{
  "hidden_size": 512,
  "intermediate_size": 1344,
  "hidden_act": "swiglu",
  "norm_eps": 1e-05,
  "rope_fraction": 0.75,
  "init_std_up": 0.0251,
  "optimizer": "muon",
  "schedule": "wsd",
  "max_seq_len": 1024,
  "z_loss": 0.0001
}
MLP neurons of a small language model. Each row is named by its layer, matrix (gate and up: input weights) and neuron, and shows model dimensions 373-436. Each number is 50 + 10 x the weight over its row's rms, rounded and kept within 0 to 99. A neuron's up and down rows have the sign that makes its largest values positive.
A block is one neuron, or neurons of one layer that tend to fire together. Before each block is what it responds to, as a language model described it from the Wikipedia text at the highest values.

Description: Multiword preposition heads
L3.gate142:56 52 61 78 51 55 41 56 48 29 50 64 51 70 35 41 44 50 52 64 53 32 52 51 48 52 68 72 52 58 60 46 60 42 44 57 44 52 53 41 42 65 58 58 72 52 55 52 45 45 53 53 39 32 43 48 38 61 42 41 46 63 36 39
L3.up142:66 64 69 61 58 56 37 58 51 52 48 45 38 63 47 36 40 42 48 53 55 47 47 39 49 42 70 47 52 43 58 61 56 46 54 40 61 74 66 30 19 50 58 57 59 61 62 57 62 55 43 58 63 54 48 34 43 61 48 46 39 55 57 53
L3.gate143:36 31 59 48 65 62 38 41 48 32 46 44 72 56 73 56 39 57 57 30 58 43 52 43 67 77 45 38 40 57 51 61 56 59 61 38 57 51 59 46 69 57 60 42 44 56 43 64 56 48 43 56 63 49 32 39 56 34 49 57 38 52 44 46
L3.up143:51 36 40 60 55 59 63 58 53 48 59 42 85 40 41 45 40 48 44 43 38 47 47 44 58 47 45 60 48 49 42 40 61 48 57 52 66 50 57 39 56 64 51 55 58 41 62 54 62 54 43 60 73 40 35 58 29 61 50 53 56 41 62 51
L3.gate161:47 31 62 32 28 56 42 55 43 37 45 47 44 51 49 58 52 43 56 67 50 58 43 61 60 41 39 41 43 39 57 36 45 81 67 47 55 59 41 54 53 46 51 53 49 68 53 52 52 60 52 57 49 62 55 51 62 41 36 43 52 53 51 62
L3.up161:48 51 56 53 42 52 68 62 50 49 53 47 41 55 46 35 31 40 50 61 55 41 52 44 53 47 54 63 51 44 60 33 45 58 44 73 40 45 51 50 51 37 63 44 67 53 47 46 34 55 49 48 47 43 59 48 66 38 64 45 41 63 49 52
L3.gate257:43 48 55 61 49 39 53 41 41 61 44 52 47 53 57 37 40 58 51 46 46 60 45 51 40 45 43 63 54 58 28 36 61 51 75 59 49 58 44 54 52 49 64 47 49 59 57 46 40 60 59 62 48 50 28 54 40 51 70 35 49 37 43 45
L3.up257:53 38 44 43 49 57 70 58 39 34 48 37 30 55 52 58 43 53 46 42 46 64 58 36 39 73 47 54 61 63 48 47 53 51 63 38 53 35 42 55 51 45 44 45 48 51 75 50 62 40 64 66 52 47 62 45 22 54 43 54 38 52 57 43
L3.gate398:37 59 56 49 58 45 67 66 47 58 56 62 44 47 59 46 34 41 71 45 37 54 37 38 63 66 64 50 51 49 34 50 47 38 51 50 65 51 68 47 39 33 47 58 47 57 52 63 36 51 57 58 58 47 43 30 41 43 59 49 43 56 39 60
L3.up398:42 64 61 62 65 38 59 52 62 61 47 54 41 44 57 68 59 41 47 46 44 39 48 48 69 58 60 70 44 37 49 58 51 43 55 52 46 60 65 49 51 46 36 51 57 54 50 31 50 47 43 58 44 45 42 44 76 71 66 28 50 53 49 65
L3.gate490:53 34 53 50 49 54 45 59 31 33 51 40 42 42 46 56 37 52 60 39 49 74 53 51 53 50 63 48 36 53 73 48 35 43 46 44 42 52 61 49 45 47 54 37 51 50 47 46 40 46 51 53 47 45 51 57 40 40 46 55 56 46 46 52
L3.up490:59 56 72 60 46 53 52 42 47 52 52 49 42 47 40 41 51 58 44 46 43 45 48 56 41 58 55 50 58 55 51 50 70 59 53 46 54 42 50 62 54 52 57 44 52 59 45 57 33 56 42 74 59 35 38 45 49 38 60 46 49 39 58 59
L3.gate567:51 50 42 67 63 43 44 77 48 51 52 57 64 42 47 26 60 61 52 46 42 47 53 44 55 47 46 52 42 62 49 48 60 48 59 55 49 52 53 55 54 44 37 48 55 48 34 57 45 51 27 76 49 54 67 45 50 35 55 47 72 28 49 56
L3.up567:56 42 48 60 36 44 48 69 31 47 50 54 53 50 55 51 47 54 64 56 55 42 44 29 52 57 37 64 42 60 42 36 55 49 52 55 71 39 52 39 41 55 42 44 39 44 39 55 48 49 53 64 47 57 44 59 35 51 44 44 60 52 56 46
L3.gate598:64 44 51 31 54 40 30 50 37 37 47 42 56 51 44 48 44 55 51 58 42 55 42 62 65 41 39 38 40 57 38 48 46 56 65 61 45 63 51 53 63 33 45 60 58 40 51 69 49 40 49 50 69 34 44 37 35 61 54 44 63 59 59 56
L3.up598:33 68 48 53 52 55 42 54 41 40 45 44 65 51 51 53 43 50 47 65 44 59 56 64 49 31 55 44 48 51 32 46 40 44 54 53 50 61 59 53 56 49 45 49 73 58 59 51 65 46 31 38 42 62 54 59 59 60 59 46 53 54 37 67
L3.gate607:54 47 60 52 43 55 41 32 33 52 49 49 62 45 39 52 46 53 35 54 62 19 51 60 40 51 62 53 39 46 50 42 46 41 49 56 51 49 18 33 29 41 47 53 49 33 47 51 43 53 71 58 56 57 56 42 52 39 45 50 52 48 59 53
L3.up607:46 41 59 48 55 51 50 48 43 60 54 43 61 55 62 52 33 56 65 41 52 55 26 57 48 48 56 70 45 61 56 53 52 56 46 52 29 52 36 45 46 29 60 29 46 36 55 54 53 43 48 44 47 50 43 53 41 25 66 64 51 46 53 59
L3.gate664:36 57 61 61 43 57 58 45 40 45 62 69 49 49 28 58 37 34 46 59 45 58 43 56 34 64 80 58 45 42 58 32 69 37 51 61 56 58 73 32 29 53 62 58 60 39 30 39 64 50 66 50 53 43 53 48 60 59 58 47 50 39 50 39
L3.up664:50 59 61 68 40 62 44 48 60 45 30 48 38 39 46 57 24 52 54 41 36 39 51 59 30 48 55 72 46 42 48 39 57 37 44 66 35 44 55 44 58 46 55 49 61 46 37 43 50 70 36 63 50 47 53 53 59 58 38 39 35 45 44 49
L3.gate673:42 46 54 47 50 54 40 61 57 43 56 46 56 67 55 41 52 41 42 50 56 38 43 57 33 31 36 38 33 45 30 40 58 48 48 52 55 55 39 50 56 44 48 49 71 38 59 58 63 51 42 68 50 63 63 35 46 34 64 65 56 42 28 66
L3.up673:43 47 51 57 52 50 47 63 25 50 30 47 54 24 55 42 68 59 56 39 37 52 39 63 60 54 53 74 23 43 55 50 66 49 39 36 40 48 42 66 50 44 52 55 53 57 33 58 52 50 49 36 67 61 45 48 45 28 72 50 49 38 38 47
L3.gate686:47 69 49 65 55 36 30 43 55 54 59 64 42 44 38 49 60 57 65 57 48 56 57 30 69 33 42 54 59 75 52 43 64 58 50 58 44 53 55 45 50 22 40 50 67 80 25 59 46 55 58 58 45 45 42 37 38 44 53 34 59 69 43 60
L3.up686:54 54 37 70 48 51 50 55 33 42 60 55 50 57 35 32 47 41 53 52 55 73 59 30 54 44 46 61 64 58 55 54 60 51 62 48 38 59 59 53 55 46 38 48 48 43 31 67 62 56 42 49 49 48 50 58 59 43 50 55 57 69 45 69
L3.gate923:52 36 54 38 37 62 35 58 48 49 32 37 51 50 66 47 36 42 53 52 59 45 38 64 61 38 69 49 69 38 40 47 38 57 40 47 48 39 40 60 33 42 59 54 66 40 55 47 49 45 68 57 67 48 61 59 57 43 56 56 40 68 46 50
L3.up923:55 58 68 52 40 76 51 54 58 50 37 37 48 54 63 51 50 45 24 56 60 70 45 56 31 44 47 56 56 60 60 51 48 55 42 62 58 42 39 51 40 47 45 50 65 35 49 49 44 64 49 55 47 64 43 57 44 34 69 67 40 47 57 52
L3.gate1154:52 45 52 56 45 53 64 36 40 47 28 45 67 50 48 53 47 49 59 60 60 58 41 33 44 51 40 57 21 48 53 45 68 50 51 51 27 44 41 43 61 50 59 45 53 46 52 35 25 54 64 68 49 62 32 58 39 43 49 58 56 52 61 60
L3.up1154:53 57 54 38 54 45 66 65 65 51 56 39 61 46 53 39 41 46 54 44 49 58 45 56 67 54 56 41 47 49 57 47 54 37 55 58 51 60 52 35 57 50 53 35 64 43 48 23 40 54 45 46 47 56 53 49 42 59 40 44 42 46 49 58
L3.gate1199:66 41 61 51 56 55 44 58 60 57 49 52 40 30 41 27 48 56 36 54 51 45 57 58 30 34 50 68 55 70 63 37 40 56 34 64 44 62 49 39 56 40 59 44 58 48 38 55 36 29 52 51 76 61 43 50 52 57 54 56 66 53 42 70
L3.up1199:82 37 69 33 54 59 53 52 64 45 42 53 60 42 58 50 41 34 38 32 56 35 55 44 60 40 54 48 47 46 58 45 35 38 50 51 45 83 50 40 38 61 43 57 53 62 44 61 55 49 59 52 57 51 43 47 56 42 40 42 43 43 56 39
L3.gate1211:57 51 45 57 52 50 45 65 44 56 71 25 55 34 42 37 58 37 57 59 38 46 47 58 55 59 44 52 62 65 42 51 45 38 66 51 37 62 42 52 40 50 54 57 44 48 61 53 59 50 45 50 46 50 56 39 44 51 58 51 33 52 45 41
L3.up1211:44 58 58 42 48 56 36 49 39 47 63 49 58 48 51 44 43 68 69 53 45 51 37 47 40 51 55 33 51 54 64 53 42 44 69 45 32 67 59 44 51 66 39 55 54 44 49 33 38 49 55 35 39 26 45 72 65 19 56 42 46 41 48 41

Description: Words expecting "to"
L5.gate182:63 30 44 38 45 51 45 34 41 46 70 41 61 38 57 31 49 47 52 64 48 54 49 65 48 57 44 65 45 45 35 32 48 52 45 56 43 46 51 57 56 44 67 56 65 51 49 50 66 53 73 42 52 47 42 69 57 57 69 46 67 42 65 42
L5.up182:68 53 48 53 70 36 54 60 23 56 49 51 62 52 48 44 40 50 50 73 31 54 58 61 48 48 49 63 40 36 44 65 45 28 59 61 43 49 48 46 42 55 66 40 67 54 59 48 61 45 49 45 57 57 63 80 55 45 63 50 44 40 62 52

Description: Sentence subject referring back
L5.gate80:47 57 57 56 49 58 35 44 39 49 42 59 37 48 34 54 39 55 66 59 57 58 41 59 54 45 68 78 78 65 49 49 47 50 37 48 57 40 50 38 54 57 56 73 62 49 54 49 60 57 35 50 43 56 63 37 43 57 72 50 41 63 31 34
L5.up80:59 49 66 51 62 45 43 71 49 54 57 42 50 62 64 45 42 65 57 47 53 47 58 34 43 52 52 33 57 47 54 51 41 41 50 61 57 46 41 62 42 58 39 62 42 63 51 52 58 43 53 56 59 51 65 54 48 30 56 61 42 39 58 38

Description: Article-subject category nouns
L3.gate225:44 59 67 62 40 58 67 54 48 46 38 47 39 36 67 43 37 53 41 56 47 55 41 23 57 39 30 43 48 64 55 48 53 39 61 56 64 48 61 64 49 53 61 49 50 57 47 55 52 59 67 41 59 58 62 51 30 65 47 42 42 54 44 49
L3.up225:50 25 48 52 63 79 49 57 43 37 48 57 33 63 45 52 45 51 32 27 27 36 63 29 56 58 52 60 58 46 58 47 38 42 37 41 57 56 59 53 41 53 39 44 38 54 33 63 46 43 63 54 50 50 61 69 51 45 62 61 40 50 54 40
L3.gate591:64 56 73 46 52 31 72 45 60 72 32 57 43 52 48 39 37 44 59 45 44 43 54 63 57 61 54 50 62 54 32 53 41 53 42 40 61 50 47 70 81 49 55 54 57 32 54 50 46 59 44 56 39 45 65 34 67 37 45 54 27 40 46 42
L3.up591:39 63 56 61 53 52 61 43 53 34 43 45 43 49 58 17 52 59 66 57 55 47 43 70 55 35 58 42 70 49 46 31 46 39 53 44 65 56 54 43 56 69 40 65 52 49 36 65 42 39 49 52 60 50 41 40 52 50 69 52 67 46 55 60
L3.gate592:48 46 70 52 36 51 43 60 68 64 44 52 55 55 52 68 58 47 57 64 43 50 59 49 56 48 27 59 47 68 58 64 54 53 51 44 70 25 47 52 64 54 59 52 51 56 60 58 77 46 46 47 45 39 56 55 47 60 53 43 44 49 44 44
L3.up592:55 36 52 58 58 53 55 70 44 55 48 50 50 65 64 65 48 40 49 53 49 52 50 35 40 47 45 44 53 44 60 69 45 50 56 49 53 67 46 29 59 45 35 52 44 45 52 59 50 62 61 39 50 50 51 58 57 59 38 56 46 61 68 51
L3.gate732:37 41 37 58 52 44 48 44 56 47 34 20 49 51 49 65 57 31 34 38 53 57 54 71 59 47 60 32 37 41 45 44 50 44 62 46 48 66 66 42 44 57 47 48 55 44 39 43 63 32 49 48 57 53 29 51 58 55 58 47 36 60 60 48
L3.up732:50 56 55 29 40 22 73 58 47 66 40 60 60 68 46 79 53 40 53 46 62 54 50 51 60 55 46 43 49 57 30 58 54 60 53 63 47 43 47 35 66 63 66 64 65 42 46 48 67 29 46 64 24 53 32 58 36 53 42 37 44 37 38 52
L3.gate734:59 46 50 52 30 41 39 43 40 51 61 59 62 51 36 47 30 54 46 41 53 49 54 53 55 32 29 55 43 52 41 49 37 45 46 59 41 47 66 57 49 50 40 37 49 46 51 59 49 31 63 54 54 55 55 39 50 36 73 40 57 64 45 34
L3.up734:39 48 51 44 51 61 49 65 73 62 49 44 49 54 44 58 67 55 37 39 46 58 64 48 42 51 46 49 56 52 58 57 50 43 37 35 55 44 65 48 49 45 57 55 51 49 58 61 48 40 45 65 69 45 40 44 40 51 50 48 36 41 34 59
L3.gate742:50 51 50 52 56 45 45 65 58 47 58 36 46 59 25 63 51 46 49 55 62 42 40 53 46 48 47 42 64 63 56 49 64 64 42 53 41 34 51 56 51 50 55 49 56 36 57 64 46 51 57 71 58 49 66 61 51 37 53 38 26 29 43 44
L3.up742:51 41 49 63 50 48 31 68 52 59 38 44 53 38 45 57 51 53 60 53 54 38 58 65 26 51 51 53 56 51 38 49 50 49 33 49 40 40 43 66 63 34 45 69 41 52 48 47 72 61 55 50 55 36 54 56 66 42 46 42 42 43 55 46
L3.gate773:55 51 55 39 56 43 42 35 50 59 63 63 51 44 45 64 44 53 44 49 73 58 35 56 65 64 57 51 53 55 66 55 48 49 40 41 37 56 48 54 49 54 46 50 40 41 63 59 53 56 43 43 57 54 47 48 80 53 51 53 50 18 51 55
L3.up773:59 37 46 49 52 49 37 57 56 71 33 58 46 62 55 59 75 64 52 64 42 44 53 47 42 42 67 60 28 60 33 44 67 55 42 56 45 41 47 49 43 49 35 42 31 23 57 48 43 57 41 63 60 35 63 60 49 48 68 54 47 38 46 36
L3.gate782:40 51 52 59 45 46 53 50 67 59 45 52 34 46 56 62 50 60 31 47 46 37 48 41 54 50 54 73 50 18 52 42 48 55 56 30 57 54 53 56 53 57 40 54 59 48 49 65 66 62 65 46 69 49 56 39 54 58 55 44 58 45 54 53
L3.up782:54 42 42 49 49 42 45 67 61 48 35 52 47 56 59 48 51 74 40 48 34 53 55 45 48 46 71 58 40 49 49 43 48 59 66 38 56 49 56 51 56 47 56 46 42 43 64 42 65 51 70 46 51 67 42 29 41 24 44 45 44 48 52 40
L3.gate798:33 46 54 74 61 51 49 52 53 62 58 37 55 41 54 48 46 49 61 66 45 62 62 39 57 30 56 62 48 33 28 51 46 46 64 62 54 35 31 54 31 73 45 45 39 37 50 66 57 57 50 41 61 47 38 50 43 68 55 49 37 32 48 68
L3.up798:45 55 54 37 56 49 42 47 48 47 52 44 33 48 59 53 51 51 44 58 48 47 47 40 49 46 44 34 42 46 48 52 38 55 57 40 46 50 47 42 42 69 53 53 57 69 59 66 57 52 53 47 55 64 57 54 58 46 56 41 44 67 49 47
L3.gate935:44 46 48 52 51 39 37 55 65 52 69 54 43 62 48 38 56 62 40 41 40 67 30 64 61 53 60 67 38 65 47 51 60 46 48 51 64 55 61 45 60 56 47 56 37 54 28 55 33 41 59 36 71 57 44 69 42 49 58 38 44 58 39 40
L3.up935:70 46 48 50 36 45 64 42 50 64 44 45 36 58 55 50 42 43 45 46 46 55 59 56 58 50 68 48 56 42 31 60 60 52 47 34 50 59 47 44 54 63 47 31 38 46 48 47 53 47 48 62 60 50 56 61 58 44 44 35 52 55 55 53
L3.gate998:65 61 53 48 70 79 65 51 58 50 38 50 42 51 50 44 46 51 47 68 48 56 40 54 77 46 58 44 44 68 49 36 51 37 47 42 58 53 56 57 49 49 62 46 60 52 61 42 39 59 70 34 45 38 53 53 51 57 26 53 56 48 44 55
L3.up998:47 38 55 59 44 55 40 42 49 39 58 59 37 60 41 51 55 40 46 35 48 48 45 43 52 50 53 59 54 32 57 53 30 39 38 41 47 49 56 63 39 66 65 30 54 47 60 45 44 56 47 35 39 60 54 53 58 47 61 45 35 62 48 39
L3.gate1089:51 41 58 54 53 43 44 47 51 51 42 32 49 49 60 51 58 39 48 42 71 73 62 48 36 34 65 37 60 23 40 46 55 54 49 21 39 55 54 47 46 66 62 55 38 47 55 52 57 76 70 54 50 47 62 64 57 66 56 41 59 53 41 55
L3.up1089:57 55 62 61 58 39 56 32 50 69 33 57 45 48 43 47 28 55 45 49 37 43 46 53 41 45 73 44 46 30 57 66 48 47 60 51 42 47 30 52 46 54 70 47 42 41 46 63 77 68 44 47 47 52 40 34 55 64 65 51 54 62 52 44
L3.gate1110:56 39 51 48 46 35 50 41 51 32 30 52 58 52 45 54 42 50 45 34 42 35 36 56 51 60 54 40 47 66 47 52 54 53 47 58 59 35 53 57 33 63 50 67 46 65 59 51 55 56 42 51 62 58 62 54 40 42 61 49 26 31 55 55
L3.up1110:58 39 46 49 45 56 63 45 58 21 49 51 54 43 56 72 64 47 54 54 30 48 53 56 43 52 58 48 45 51 51 32 50 38 36 47 43 59 49 45 25 54 59 38 73 40 43 43 43 47 45 50 71 57 48 60 49 42 54 60 51 60 48 39
L3.gate1251:46 47 57 66 48 53 33 65 58 36 59 57 47 61 51 67 47 59 41 56 53 53 59 46 55 38 54 50 45 67 40 49 61 54 32 54 59 37 48 60 64 79 61 50 47 45 43 65 49 48 51 47 63 46 46 40 44 41 44 43 52 63 38 50
L3.up1251:56 45 36 58 48 48 38 52 57 52 54 40 51 35 69 61 31 44 32 59 46 52 49 48 72 44 53 67 24 53 58 36 55 67 35 56 65 59 43 61 70 58 42 63 62 34 37 55 37 52 54 50 56 52 40 37 41 48 46 60 34 58 53 64
L3.gate1314:64 54 44 42 50 31 65 45 48 56 27 44 45 46 61 42 39 25 65 30 28 42 26 60 44 41 37 45 59 59 48 44 39 30 58 59 57 62 55 40 49 49 52 62 51 48 52 54 45 55 52 35 41 46 38 59 72 49 67 51 56 45 27 30
L3.up1314:37 33 44 59 57 58 39 56 46 53 37 43 45 46 59 50 41 58 47 44 50 67 42 65 44 65 50 46 37 39 57 51 47 40 57 41 57 46 48 53 43 58 39 28 41 50 51 61 53 48 61 40 55 69 43 53 58 54 51 42 52 26 52 50
L3.gate1318:35 47 62 56 58 51 26 63 49 42 35 47 46 41 48 54 35 54 60 30 46 61 39 52 41 42 48 65 54 41 47 47 58 36 40 56 61 31 40 50 55 51 57 53 41 51 53 43 56 49 56 51 50 38 68 54 63 56 69 38 57 66 47 41
L3.up1318:54 35 41 34 35 59 54 55 44 34 44 51 46 43 59 55 46 59 47 37 44 56 58 41 45 59 52 57 45 36 66 56 38 63 57 28 63 41 38 37 62 63 63 38 52 61 42 55 54 42 48 61 46 42 63 44 57 30 45 54 51 52 72 56

Description: Anaphoric topic nouns
L8.gate150:56 52 43 60 41 45 55 54 50 59 32 52 62 56 37 55 50 47 54 68 50 44 42 67 67 37 47 40 35 56 50 62 58 68 59 49 69 47 49 58 62 45 46 62 57 41 63 66 52 37 41 32 41 46 51 44 45 36 53 46 47 62 42 48
L8.up150:66 42 51 42 38 60 47 51 50 66 27 48 48 64 42 41 45 41 31 50 57 53 56 55 43 48 64 46 54 41 62 55 54 48 48 47 43 33 37 43 49 54 68 61 33 62 49 49 38 49 40 48 54 45 54 62 54 40 47 49 61 47 39 59
L8.gate298:48 53 61 55 55 44 51 51 45 46 39 56 53 67 52 31 49 50 51 58 64 54 59 56 65 44 52 46 55 31 41 43 26 49 58 39 48 50 46 40 48 64 44 55 51 48 56 51 69 40 57 56 51 54 40 41 45 48 70 53 32 71 46 48
L8.up298:59 59 39 58 57 59 55 47 45 61 41 63 65 51 52 65 46 41 30 41 51 48 58 52 59 33 37 39 49 46 42 35 47 50 57 61 54 60 47 56 42 58 54 31 49 51 50 50 62 47 73 51 56 45 48 53 64 48 37 40 43 47 40 34
L8.gate356:50 29 54 61 44 44 59 64 47 44 34 53 57 47 46 59 48 47 32 47 71 57 55 57 55 46 32 53 49 36 36 37 47 55 58 28 39 58 44 37 43 69 35 59 55 46 55 52 45 55 57 29 50 34 45 59 44 46 60 38 38 68 42 55
L8.up356:48 47 48 53 55 61 62 53 47 60 39 73 55 45 53 53 28 37 34 41 36 56 58 64 42 39 58 59 46 59 52 34 43 45 65 64 49 35 51 63 44 58 54 61 60 53 61 54 62 42 68 61 43 58 65 59 43 50 41 34 59 47 28 56
L8.gate1216:58 48 52 68 67 42 52 57 51 50 41 73 59 46 61 50 40 50 57 48 52 51 60 46 59 62 38 55 59 53 69 53 56 50 66 41 63 43 43 47 49 60 52 50 54 53 48 49 56 30 49 52 36 49 61 48 60 66 43 58 65 48 54 55
L8.up1216:65 20 60 60 46 39 47 66 47 56 51 68 57 52 59 55 61 66 53 44 56 54 42 52 58 58 39 47 38 40 51 44 61 62 46 45 44 39 55 59 41 52 42 62 56 57 48 48 55 65 66 61 39 48 53 39 47 55 66 49 42 69 41 53